{
  "num_key_value_heads": 2,
  "positions": "rope",
  "rope_theta": 10000.0,
  "optimizer": "adam_variant",
  "learning_rate": 0.00154
}
MLP neurons of a small language model. Each row is named by its layer, matrix (up: input weights) and neuron, and shows model dimensions 32-159. Each number is 128 + 24 x the weight over its row's rms, rounded and kept within 0 to 255. Numbers have three digits each.
After each neuron's rows, "fires after" lists the tokens most often just before its 100 highest values on Wikipedia text that the model never trained on.

L2.up262:135122128087147130155125125133164134102105158147135160125122151145160118125162148094084110087093133118151148102114146138123119120124114117111098141142097137124115121141113156158135154137150095137104127146153099172103150138116128109128180134096120113149123147167128171139093106104092105131130131120124107128183100101102164138141123187111141160122099081162143102113135128062176104162116
fires after: " ===", "===", " ==", "=="

L8.up47:118093144123143161135158131091139101071119106110131113151130170126131115147120105139129129073102125150177129088126106141133125125110094112122108112134147113144151119118095124099136116131147140133072152121170091108108133138141146113144149103094144105146140140141130219124109139096094151136155139087135095150151129142125122137157121170115160158123119087157140134087188150147123179138165
fires after: "==", " the", " a", "\n"

L9.up74:103127105121141109135102145143182111098121136109105151162118111154106164097101117117147154092098130158187116131101148161134118135149099135103110128140088142136120134152137125149094108135113127147081150081115120146127103161076146139134158171087125113136163158161143133123088135089123095121121117137090118127157112092108151104182149161092159139105133090136142091157110138132147143122128
fires after: " the", " The", "The"

L4.up353:141137119134151096126151113123104144089149113138141161147115098117126107097110138141112100097086076128149135106137106133139116143110120078128117140114108152130118137134130122155145139127148132107116123141131119172128145141123137131129128132084141086127119148154125171151115120112110183144135094122111085142156094133109161145128124217140138169155113088171144129104131106091180098174079
fires after: " ==", "==", " ===", "==="

L13.up201:160090130160128132091094111104142140157109113138150188133118127112173110149158110099156099135132123144161152106108083138083177116118131121163141154177133121146119154144110130161145126160150124131095144081113147149141119109124163103153151085121141100118109176082120137165103102095097132100118116109119152097133110117149108119139116094143137138118140100152127135110139142149109099196115
fires after: ",", " ", " c", " d"

L5.up593:142136147164102125113133173094140122124123122108117146106099121127085128126135082157123123167122126160137157136177136141065127085162109165128104199089139101184095129109137110114122104127095111167095161140110114113121140105133114111127148131137137106155104113158147144150137114124139129128131182165093131127164136103078128117137105152132157118150122121110130154087116170161122160127143
fires after: "\n", " (", " R", " is"

L5.up562:149110123123099121118117156150172099123109121145117135156072111152139148111151110164112123126107105111164162113127167131120134098176079144125087149137101118142063115178132146102131099133113119143107138136131090175119115117099104138138114146113189107144089119114147126130138092097125151147108171139174126138152136104135188116143120156059161150135102116115130098106115163125136160136114
fires after: "\n", " Scott", " the", " Austral", " an"

L10.up317:149087139154136111096115087130131138173091118119115140152121101171150100127165102106107108118141108094180142074120148155119145123138136151163146138136124111150130107131119121112154111110151120114084127100177134103138108106113150091134181112173111097165138113110124169119120138132152128124136140172114123129141160151120150107168095139130122099072093090172102153086138126127153105127106
fires after: " (", ",", "-", " ", "b"

L10.up546:165086130132119152179166109125127130106109096133137109081103108123123122109105109107138134111088136122181094134139132109137132106173097133087134149177164128104106159149137171180127133177106130093102138128111127139148194156117140140127106161140153096109135129147116135107130151146124120114103144157153147097129091113116148084125091146129115162108170161157152155106125107121138129104087
fires after: "ol", " M", " A", " T", "ae", " H"

L9.up333:113080121130176152119127101113155137105110111139100112117137107096176176124137119115131168081131112113161160078124134127108142109114154129107158133105131134145096127125112080115145096135150117118104140076124127144149146126126155150150162154128145073189139119123144162161100115137101112128158127153098152129112123086166168107168099159148158151095150109133128145143118152114161102101129
fires after: "\n"

L3.up87:148122120127161092147125122129179141105152130131123136136104129106125109117135124131094117123110104163149097098091135144133124135123110085111126139141110147142104123134112131147137139142128142126118131091141115144137136136110148121157150143065136073152104165130123169158116103102107125137140116124105096147169122132099153152123139192119149179157145081159145109159122113085182103161065
fires after: " ===", "===", " ==", "s", "=="

L3.up596:132097162122119123107141138132136155119153138148106124151128130085140150125146104181139130134111112088102117146096157117107113095172073088138153106179066100141107143127153113130101139132082151131085180150099111188169158118076115110121130129117162111124113102130118123129125136125147122115127132174113109122108134105129128105151131203124147159154118112152111115162121152152092101123103
fires after: " T", " S", "|", " J", "T"

L10.up120:119104130085117161119126112126146135082135123127144126117135095119165155118127103108137160106125133121151164110168157133097151066124129127109143146144113143150132129106092096109109088150136147133126139081139126179160152116123156117192181122107136068168119163103139160135099104114089113114163148153115152157116117099147128124125088154135139166063122109153146159128126183127158125108139
fires after: "\n", "s"

L3.up516:187111165149149112158124103142123134092135104131122140171113136114134120084111092138105114122143131133124143122152115139086125136133101103138136167125132095152098137155135126166129115138146125147081115156105072163159124141122151116117174141128149118127084133118147143127109144086114118083155137132104150151184129101164138115171083168108170140121110144151127191092121168169139121170103
fires after: "\n", "-", " (", " was", " W"

L5.up414:143124123142165096101129131114124150113126097147120178140095090088132115112085143164102102125123075123153108128097127137116116120136124123117123152094106101144092138144128111161120131133126146133113125167147119180115142121139132130120110165078148077140117142154130159138107132126121168133128115094089090148159121118107151147123133185128158196150100084156124108123137121087175114157092
fires after: " ==", " ===", "===", "=="

L9.up56:146126133101149159097142144130148124119147128102080165110121178141149143106133102117127102122138116135153151117107172112128109140144104102137080125150165084108136153142156147121140132127107063151102113134130147155143120127124106114137136084127133118141098123140115134155127136082144131085116123133119109119180095099140133146122070178121120130098106138159139170103089176141161097165136
fires after: "-", " |", "==", "|", " R", "\n"

L2.up214:137115148125145133088172101107164127118109120122116120167104112138084106118166143147143109127135114116153121097152181122107095114120107079105105142163116111114118104130118110118159128153112069100137144124131109152149154154085139114146165151082135114128126145116157165120125127093182127128064157152131132169156138123155160153104109180122115131115112131154152150117135149117106139101140
fires after: "\n", "-", " T"

L8.up577:130107111126158116138118160137168130109080155128144085158117109094113150143100098131143130127115093119128096133129170130153126120119108109129111132137145111166128128175136119166094121118104142170090128112116145166129094148127150153153164155126141096171137121129120134113097115127087100117126109148065152149154137127104125090164155115108150170164144098088116099181124125155136108148165
fires after: " the", " The", "The"

L4.up51:151130129158117118135133133137126126084144131177130140083137120116110125137132098143125140195161167128109165133113109128154121155099099135151131180148124091137108196154135123104156098097117109091084154136074090117119075141129127120146118143119111112133163111140137124147157145105155127173102151098146157123142126130145102111138087164122109133125122178178139134095103160132119099131107
fires after: "\n", " /", " rem"

L5.up262:185135131154110081107099160130160157156128103138099170141101149136113156117155098148124099138130123132148148124140162129110113098131113167131130145126117129140111139174145144094116111122131106118133127162128126136122124107125141094119106171143115122113081120111137149113133100094136150137127153155140122147151122127140192117166136129085146159111062153166130127097098161101138114133133
fires after: "\n", "ad", " Austral", "g", " Scott", " 198"

L4.up327:089090092093128172183109100140160138082102101129134062137138144121167103115115112088115117105135121130150117092102132120100138103148131108115116123156099142132124117119105159144123148163166121146123139079126090112139132184115152105148156135146115117174121130142143169153107142097150159098114150131107098138155125116138174144134115151154135121122126116144158100149165184112111134115138
fires after: "\n"

L4.up32:110126137128140146142137110144174147101100128104131185156127153106115085090123113107091092098143121126093181119133137148107136113145142087139076126157135147115133114177088120163135150144122101146108127140137109163144139108113155113116176113157097127174089124121145149146115146113133124128104163118115122132179120113119121130156116155128123167132094097125155180118081166125130114163115
fires after: "\n", " (", "-", " 0", "46"

L3.up83:122098141136126155163111119162146127139134139153115141151128136145102142091124136099132104116131157109136127144117111102089134114171074143136137143136084137115111121135173150156116145170104126146105136112124074119158119146080113147156154151112144089193166141124152138124110063113124131139096124107113089152163113092118120167141124160092124153117134115170134135113105198140110112135115
fires after: ",", " T", "W", " \"", "T", "-"

L10.up2:115101160117140160136143143104140095083124137119142154147105126109130131090105105135111125087155130077116104129120104135070142158140071139127132123173112170146122138117129154131136138111144147089089144116122114157143123135095124144156152137129101109161091133142129134125090092074095099137121130098120123135159146112121164138128139146138200149153140096126166126148161128141128136150135
fires after: " B", "B", " J", " b", " Bar", " T"

L11.up562:108087149123145167108123083125136149086147114134116140093121098114191157120129110106127159118118146137172177083146111099139142106131133110102149136126103141146118117111121108118136088152124126102101159078156126157134123143141153112180167136110162105149146148112139161144119111134085119117179155150120159143103082076171160132135107136112134122094146113146127184144112188110148099135118
fires after: "\n"

L13.up15:115108103107155136105092121125129142136089106085095108150160106136140156105140128167128120163134099115098127171086141147112118115149125109136111139151135144130131164116106153084175133119099124136107105094134125146164130158168104130123160110089100108161113117142128134134132100117143118108128144093125146188156130109139162168114089177104171163131138120177138128103132143110103117110135
fires after: " B", "b", " b", " s", "B"

L8.up565:165077127147148088155158097137115187065083133122133131167115181108125121085138106113127123133137153144125130143150126101106127124143138136094098140134144121144145123097131117116133128148139093152151124118142108147143111090095129101157136149117129104186137120141137151123115156125095159105116092110104094124142094148119153152147137155130113142139121108164175174103123191103132145142161
fires after: "==", "\n", ".", "-", " also"

L11.up223:136116124140144087136156110102168141084118132166143154140137151126137174117124141127107112123116140113112112106141104171109124149104133069115123147097172149104163126099129117094111106125130117178141101123117072159133145112089149158172137115101130131156156071118144152135103124115125078138093090122099098101129128161186113140148139155112140137122143065155128167138110147141073138171136
fires after: "\n", ".", " (", "-", " S", "l"

L2.up577:138137120105161132172107121165174140130093135119131130173105136100122085072119131119132148125127107133119152116100153130112141082109119112128125154158099147142098139174089151123118149142162137086136132128144110123181140135116158117139167155092145136149062157133154156153119104101106104092136134167129092145157088116133155136137086164110135146118110106128123149096148154122109163116122
fires after: "\n"

L5.up274:130081129130136156120147158187176118170087113152134126146158137132127101133094134145138110120124111139127138156129137131077112084092074145157073127120146095153112144164115099147138121120146127179101099081127110145159132149130149089136145139099154113112109116140131158116110103091114150107136116156123093104138117090121132139136086157149132147148140120155159137132122141117105152076113
fires after: " a", " the", " on", " to", " with"

L4.up18:102120162109114125114173168085176114059131142127146123118111096117151119119113130156106131100120127095148138125150139147117123141104119130110112155155141095130095156148125138132121100106095133110130122104121114154152096132136112097135127155065133067104118177100121177128126100089117165142120110105153112157150124139161115113113103121153202197118117107125182092156118147128135142121159
fires after: " |", " Go", " M", " Ch", " W", "\n"

L3.up631:171111150153153143113181173134186135113144124156130130160092136117125142109150094157120133084113160095162169124129128119087128093149121073112104145174141114151153136142154097107144132139084073106090128109095109154148145117107128154127113104118160109141098151128134171150094093095132119133145092133104126168138144112153114126126113144126126137139126113163140165106137125136110106146109
fires after: "|", "-", " List", " C", "O", " S"

L5.up304:102096116122139136112149138135183130079088113143134104164175149127088081135108117120158128147119161152126149090127129107149113145143127111161087144116102120155078104159124142142128127118109128173103139083130108159157120163128130144099126135160152120105105091140174155140102127122127152104137097099116076134151126136085127131167097138107159104150080112158160113124130155145127112129146
fires after: " the", " in", " was", " E", " a", " arch"

L10.up243:139156152142092165140146152115143122155119107145156119141112135168126127093118112126141145068125097131154149139161163118072168111174142153102111171144130121169135126122089131109117139140106151155120110146133085139128129145125166090128129156113147098091121111090138133147100110120122109114114138127127132144140132112150118145156133130115143117087120137115152144078125156151098145176097
fires after: " 3", " 5", " 1", " 6", " 4", " 2"

L10.up328:169120112113117130147190154134139121118091123133144113099173129123128135059144134129150136143114130094136115079109090106080124141163093162079134138143143109125086111118161157117153164162154123139115126123113116135135169173114122101134099140132127085168095151129093139150104120091075083103137172134117122112160112158141137157115103154116127129125124113172142111109132134137176132129132
fires after: " M", " m", " H", "ir", "M", "m"

L4.up335:159143145159154113134159129141115137112104134170128142082131106105140140123126085151088114118156120124129180128160142121124159133089155122144107159152145124143125168087108122170125101141118107111071142137104115131115117166136146085147136132143131118140124124117146132109121154115081142141129170118114135139158141161174119147134097131129095121071126135117158129145091156166156121125081
fires after: "\n", " invol", " l", "ie"

L13.up84:146136133124132133152096137135120149134124137155119161105099088151128118128129117130132133122140125126117171135109114118077166145157165139118065158143091062141124119123082138126103129168080132140105119081136170129146125121076120135155119133136085105101155139128175155133118122135114110140089124095117132160142167128181060162148118124138159123101087140140157110098093149167156107111139
fires after: " 4", " 3", " 1", " 2", " d", "5"

L3.up176:108099127153107113114115185107153158092127095169120136142105098097164146122117107156157121116124119101119144127161132136056139104210114115129126144195080118133079122117151108156113079149125125161120146099157108129118115129116101178141130127092182093147153133086117108101108137120128091118139115107134122106114144093158148134144149150118130146135107145166127115144098173124131132118117
fires after: "|", " T", " B"

L2.up72:161125130150155136141155133133159146079122157188110160122122170081140112106150109145099142131131155139141147088122155107121149131169102088116086181123135157115102119146069134123132151123107110113112117104119123128154096121125160128150151120112117110172105142131141178112109153087108121123121169113123131149154110136152096123150108130148154178089117095148150093121114159112126102149069
fires after: "\n", " (", "=="

L10.up474:083142139123155132134121115152151165145096154103107130139091141138133122131098131120116125153118121191122141135114136136094146113128087150131140174115055108130152150146105167104109063124118137122108181132100111119095117087132135077124117152120153129131113118146134155119092130131139166085113144131131113137147114120141109143161147153124120130084097142181090173146154117133120118135113
fires after: " O", " o", "ro", "l", " Bra", " Qu"

L2.up143:146090133147184134107141115124177142097102148120102132162112152107147072116149127082142122119126096143125147136112147135111134107127121073169119140147135120139100138157096115159132111111141095164096128114106127149118118115084143123140166138091122100171077122173153138133122121093142142089142126171137087141202125127159136137115106127131139148147144130102179111136160176093108112108111
fires after: " (", " \"", "-", "\n"

L2.up516:147131116118127107132141089134195142101124130141156148148122150119158096097153111130121141105106151118127135115086181119121151110142136095118114149153065125140125124132084170115112160144165120129085164118103084119105132178101123114163152158090089140178118152136147155159148146154104129090150148140115122104171122120124176131101104125113123109100122084141124144154122164110122139129106
fires after: "\n", " (", " \""

L8.up231:134109117163117154136138125158131155096097106121123110125135148141144122135094100173145128092120113130159095099120099133139138137147089122097110137154119103148126132110119122137114150098125130124139158113117117139152171175113156071135135131095146136135127102154164151150071114088148072118132100152113068119130097127150114149130088136079163143125120087135122115140173145106148105148145
fires after: " the", " a", " The", "The", "'s", "ical"

L10.up141:135095125122148107132110118132130183111098120050102131136117151127178143122113136101078119113119134112145143081120090101168140160124105114106117130139087109125145161136125102137108114141183143156086127130152142132146111110095131141143148106127175092132133114185136162158107125118125135102159160159143126143159079117166128133103154127095138115105122105149086124095153116121151160122116
fires after: "==", " app", " v", " comp", "otes", " pr"

L2.up499:174086114151158118153131104121137154092120114149120165170106150100179088118111104124117102096149137149128164083131147153104145137145138083145167137147127123145097137138115110163123084149146081130092118090120125133130148114083117116152159099131135096141098097134134109127090133131131122135183123121128144135129090127158149167139102176137118169145108120147172137124093146114121117115099
fires after: " (", "-", " \"", "\n", "ength"

L11.up310:116101118156158143189128137156146175159098151161098157139097112140099137167149121107128092161159071153140159105108138093144116138098131130080085122100145121124116172112126167122125147122132104121136125095114092165139104111154141126124138112145126130145111144142146188161114132101131117100142111148126096169143112110101084147153111137125119121108157125118157093091085186146155118149170
fires after: " |", "s", " f", " pre", " R", "ost"

L2.up375:189140137127134098148125124132130140135131117150093177126080121110126099097135086134127138095099153108164167121158141096086152104111109099119121186186111103153141151143165131134180079125140093094158110123094103112108154133106126113138153123099155106132131126136125158139121115095120109117130165131129110170144140108140149104168080157130128159131122160156159158109093124115127144137094
fires after: "-", " (", "–", "199", " 198"

L3.up440:125096109108085112098123197143130130140102111091138154151118110144174129115119122185147085131116141099087154116119141125132144114132094152140169124175069148099110152117127141158146089166091134130135169097115086126134120136076112116168132123099180104136161112114138131129135088128162104131128109112132136118110121106151159121112132171096087137126162113176146110142115151119070131115134
fires after: " T", "T", " b"

L4.up320:109139135095165098106156118129137110110094122101141134116134116121168141122134114131149128154154110129118164120122131118129130138127119119148102151155166119119114167172114114128117094146095105108087155114100120132175133111111120127168133102059115101155107140136163120139139150110154105136141154131134109158162141104147111131131072161111121137139133154149140168070118173146151137130117
fires after: "\n", " m", "ron"

L10.up267:171125084123108143141168111126114121075105130103101082188131097112126126110126104167125154133134131129126171115152102146078113094109131077090133126143150123134130114138139129122146130105114098108125156147149104133156160124091157133151120129134129144138153143127133195104118113118127153117124143151118086136131127140118114111117092152168141159140091148177142172120090121141139096163114
fires after: "\n", ".", "==", "-", " (", " L"

L5.up83:123129117129126167100155128107186124081114140164134116125139143109120104096136114125147153146108095090123134117126155159098112153125121135086097126118101127176103130152125092194117142158119146149121127082122108137178151123098145142104128103081099094114097141114162134174128111089157148123100092121092120115156097116131129141131138109156170129140104117128142127098138175146163153107117
fires after: " a", " the", " his", " as", " their"

L2.up65:151125164142146137137158105154130111118108124088127135149104144134137106089108118099095116099140132093122155119156130154130112105161108088109167125154138111173117116146170096131131118152127130151131140115129115129121133139084131157110146114149134135122086126133152136109113093098122124145141095172087126122151086156157084112159112187131117142171081106179132152116131150129155149195107
fires after: "-", " (", " \"", "\n", "/", "–"

L2.up186:124109133093184149197106091136138103120137122105136190150115154120127146131131146086130127122122147094127111132081137123085115133141071112127109140137077142138134105152102144126157145118166156140076112125159142160120135106124129112136140095108092077150111139159118182132112122127112134148162140131116104105183111117108111124146138152088151156120117094156150091112133143102152135167126
fires after: "-", "\n", " ===", "==", " ==", "==="

L13.up411:125107149141144135140117147189172124156157156098131151154117134134112180123096128122120135068135128108146131122133114126135101134118139134158133126110132107145143113175091178107126137116143097115100120106111117171139127111127118143109120111153085104120143129168149157174102111096092122080150076123088116161149107110101109139172099122157159148110116134137138084128104166130162127134135
fires after: " R", " Is", " s", "s", " sett", " Arch"

L3.up568:161121176141124152143119147138114105128152129139120165109108134092128136126157066165121100114129148107120190094131103153174109105102138098121136200166148127126117174153170137092161094120123122142143109130098120111113108120130136107104173131153115118163128120128124135114112143080137110139139176123119148139149125111144158134154098178117107127146086135134149132158094125119115133130080
fires after: "\n", " /", "7"

L3.up54:120126137159146096128142136132105094101127136150129162116105124156143084112130103168117154095122146141126164109151113132134141153100130094161134156116154096157109195106159101131121081144106117142140100130086105133130119121130119143167132108173145111113100132146154174114142164089099112129088133129151151151123156153154115088144118144115162121143132169133195133114115118086126108129084
fires after: "\n", "en", "id", " did", "omen"

L4.up92:162085125118157134180116116169143125082085151125121177134112154147125114108140119110154085104119174110122172095135151100124135094150138114126113132156122142134144144142095122104111098135155111143121138142101121114114080127090116131138164142096141100182129137118131152152089124092154080119126161107142136170166105117168137140132123139103112185096134121165145138147143171150104134138109
fires after: "\n", " (", "===", "=="

L8.up617:149100139161179114137169151102136150114110146162114145140141134143193122111103092114102125095121090110115161119165129166138122140112129103102105139154137127148159150165089123143138118114128128110088106118144134125127115089098144091123175123105126061123083139095118175173157110108092135150130115133132139139151110086122131103126126123109185124111081117156147095148110152141114114153098
fires after: "==", "-", "\n", "===", " |"

L8.up533:162149129098126136111138113137123143139113136132102099125131128136144166128116116121159139120115090166173153092120136135118148073109099132105103137116113113137140130105108114134133077144111143138078086109128175171165114171107151147131174190125129097139141135126098136129107124124101097121105087167102106115135112150103127127203129148096131172129155088136142090175141121134127108121116
fires after: " the", " The", " a"

L5.up36:142138116091170129118144152136138111116086116157157139167129181136148081145157101099170129143139140119098077099093142100111151111122071114120102142168128117141120149162100148178143121126146111129082117084137143161123133150069126119144156129105134093134102121145138107101120147127122134106103119109138121105141155154132123101135119127128124138147124120124171114077135131149133120095118
fires after: " a", " the", " re", " D", " o"

L2.up411:124108129071155115113139102127155153132074130170161148152135148105146106130157139083143144132131097102107147132104144115084123086132127113159140157152145125107136098124109182162115139117170053145130170126179114146150137178091114105132145084100119124146098142142129124140127129078106128092172174123112124134164160135137168102136089152114122132132111116142123136132151150145118145136135
fires after: " (", "-", "\n", "–"

L10.up144:116064174102122151156126076149142130107180117100135136099110161126118110145128128115093115133120099154136116158109163162123128093158114138136149173146119091152134158165097123168123130070134079123141171077114125112139139139132169136142134113136139127166101096133136134108101100120144112127095157168139093140117137139125183148133096128113141161108111122167107193137143109118115103125118
fires after: " A", " O", "i", " ac", " o"

L2.up54:147146127137137177151128085135194123127105145154130126149131126149129077109124137113122127102127145125129151166111173127087138090161118081162078136137144136105095120151112143134116126116153103156112153105157097139122101122108135081131154126101148109135103136126145132136075117128152132074158175141152121132154147082177137132132112136110149127155131089106153131135111155080118142126112
fires after: "\n", " (", " \"", "os", "-"

L5.up479:151099144120124106138149148110148108154089138136115133122137076126126138101130123149125099104116111130124131140160192158147096136109128140122103140154159101116079165155169112118146085120121098122125097119104126140165098088100149132104127115113129093121102160114134185103143115107148091155142144131155141170144111110140111126130124108096117180162114161155174141126169110179112151128093
fires after: "\n", " |", ":", "-", " played"

L5.up139:133151087091180180117129147147123112091128145133107135137124091121112117137121101119147117129100075140159099128105126115155089106145096127101100145142112099131135120157140140147131155129130108175067130122138134130109145157113155133128169136120166094158133152155143148132134137085140073112105103140084107107164131097100135132165130147132160155102164094138121119163104152103178147129118
fires after: " the", " The", "The"

L2.up126:123129114127151164110158129143148117083118112166123161181135143109129092087163113134133128103108139069142100088066156118142123121149144113131116130138109141132141115189130132129148151131121119130109123100123117094140079126125147133174159135096102095169098167098145166131132114099140094119091163118151130179142116104143140119118112162123146166102131114122136144110122188155124110134113
fires after: "\n", " \"", " (", "==="

L13.up624:143087090142123176122117135118111121099160099083127107109083159143157113104088129144140144127154119111133123111097114147090148139147123122126118152184154115130134124093092175099124114096127129113101135116172140161160083139111116153164165088111100097114148115154162120108088123108101155123106116115117133159147112146144166149125118151151120167150123116138136172145157188109143113124115
fires after: " B", " St", " p", " P", "B"

L2.up259:133124123133143118136134104121151137147132131114090141163107135137157058088148110131152111112132134114153127102057126105097150117144134100112129127165118134127106138173118146143116114157150125134118141130122101164149148143083201118148172127090116099165096141151157170155110130122150100092113133173130103113164110103127166139148117152104129162134135122106162126119116146108115114131117
fires after: " \"", "\n", "-", " ("

L2.up486:173155118143117110157147088162144107163146128120132127145088123131127124124129131109103109134168083095140151159138160130119088115131135087114096158156123141118121111145141153145127139151129108117147185119144109097145150140121136123142169091111120106142096119074129181130115138124130141116081182160160133118160092106175190125156122141165120107111103120148143137134164163138143140116067
fires after: "\n", " (", "E", "-"

L2.up428:194150093109128110145124073142129156135122140142083160173097149121137081119120126114122110106122146121110158104091128112126151137139111088126099144166138123121121128162131150142124124146142126115078119100120123147117130136099182092131139121083140083152094134136167132139104113112116106096109167149132152114156087134161163156159104133132136162101104121141164145132148142099129088147112
fires after: "-", " \"", " (", "\n", "/", "=="

L2.up8:123118126121166094118100120108119126172120125107104159122084164105178084113157111143118123115130162130099151128120162148108149117140103086134135174199151086120135139149158135134134107139128098123118153092115101125121100157085110110113151098138173119144124138163165133099093112094126108078166158130109099146161141123148137114123078185159135155147109142139155151149134128145135124156097
fires after: "-", "–", "\n", " (", " Spec"

L13.up44:144130126151110184119143115133122131130123101128125186090099117150095146158121135105120095117158138127158139146118100120127165083169140146108098188129101139120099120135111144128102148144084137077120113143118116128143144103117166089132176095143106091120104095109149132141051141118110152112127133144118148153142114111122121137123116116137137156137119141114166150133066143124124175151119
fires after: ",", " 6", " 7", " 2"

L4.up199:117107151121126117141133127134140096084139144140114179116114130113124104123180115109086104140145174110135160098117140162127106135121144107128111150170121110133147162162159118112147117124092090130086128118114124136138111114092124083123153130113119077169111132126150177152130133098145106111116131155155068181161120123169083144134094173128125185128139159128147141134145176168096118144114
fires after: "\n", " did", "ron", "id"

L3.up167:110096163095135118141142138141153128084103169152111140127146070107108098090146138152152113111090136099111113147156157100100127145131075141143093130129087106137082134143116143134097161128092095127098178149107107163143091140080101135110144136101132108114111174111145157113126162084147129116110110141141107145153114122164133088123106111190125154174138130139136147125128186142138117134133
fires after: " T", " W", " M", " a", " H", " se"

L2.up536:130087132125154133134180115087183134099129137127139171114105113117143083109142118161135106119145186088131143119087172110123111100125109101099133152141090122156119137177095114131149131133121096158078125116105115137138143116107150110146161113103099122165113161141143171169126166084148119133126125103093133139159093087112174144086109122111134140116141148120142137140131158143147118117122
fires after: "\n", " \"", "-", " (", " sub", "==="

L4.up516:135112085133138131088122142150140141095065122115135128140098114143163147135164090131103127132133104118157138087111165111136103105119150125117082128124112141141131147136145115078125125123140083131119117155134107117147150117124132129132135157114133121112126126176138159135114067098135126156113127202153099154160070140141134135148124183142150152098117132167145115094134134149093143102125
fires after: "\n", " =", "ased", ";"

L9.up134:107117104160129141125146154139147173127127135105116133130105101143143133091138139129159142144092121097160134098152113097155129138123114113103105124133127164142151121115123133114104080103084113085149123075133114146130119125108162134109117094141183113105141141154185156179097144129147055097127141155124096151132096114164140097105106165107125128137148144175121163125162178122134152144126
fires after: "\n", "-", "==", "C", " C", "re"

L3.up337:115111143097130120116163149125157159102141119090135162151095119098106102132102092146146124084082166092112160120170110124113104160127117089117135150163116092182102122130126116146147134097161112117105159109148093153131133123129118115144110129097109099137163138142145162135112127097147099115157142165123138124133142084163100119104140185129109129144133148186124160120105146133130119160143
fires after: "-", " (", " \"", "S", "/"

L2.up407:121116122139182140136144110135133142128083139117125115127162153089150118111170139101140128138136129120136138098073163117094148082113076122106118176148123111116146124145133165180140107090129084150107103131137100112170130166098141115129139118111102112165133117149170133104140132095118093097143147139142083158173104106131118115158106146149118125122169143168132136128141165149123159144110
fires after: " (", "\n", "–", "-"

L8.up538:150123135113109135155171131171146133142119133100115109151105149096130122117108118147112122114154135116164155137131124124125125151109070074124125157141142121148121135169113149120114116137168117154131147109152107104141126124106152109114152108134152106152106107115153143134109077087129166118103129141157104129135094116143196133152089158062117139123102093154149128098138174125155119161082
fires after: "==", "\n", "===", "-"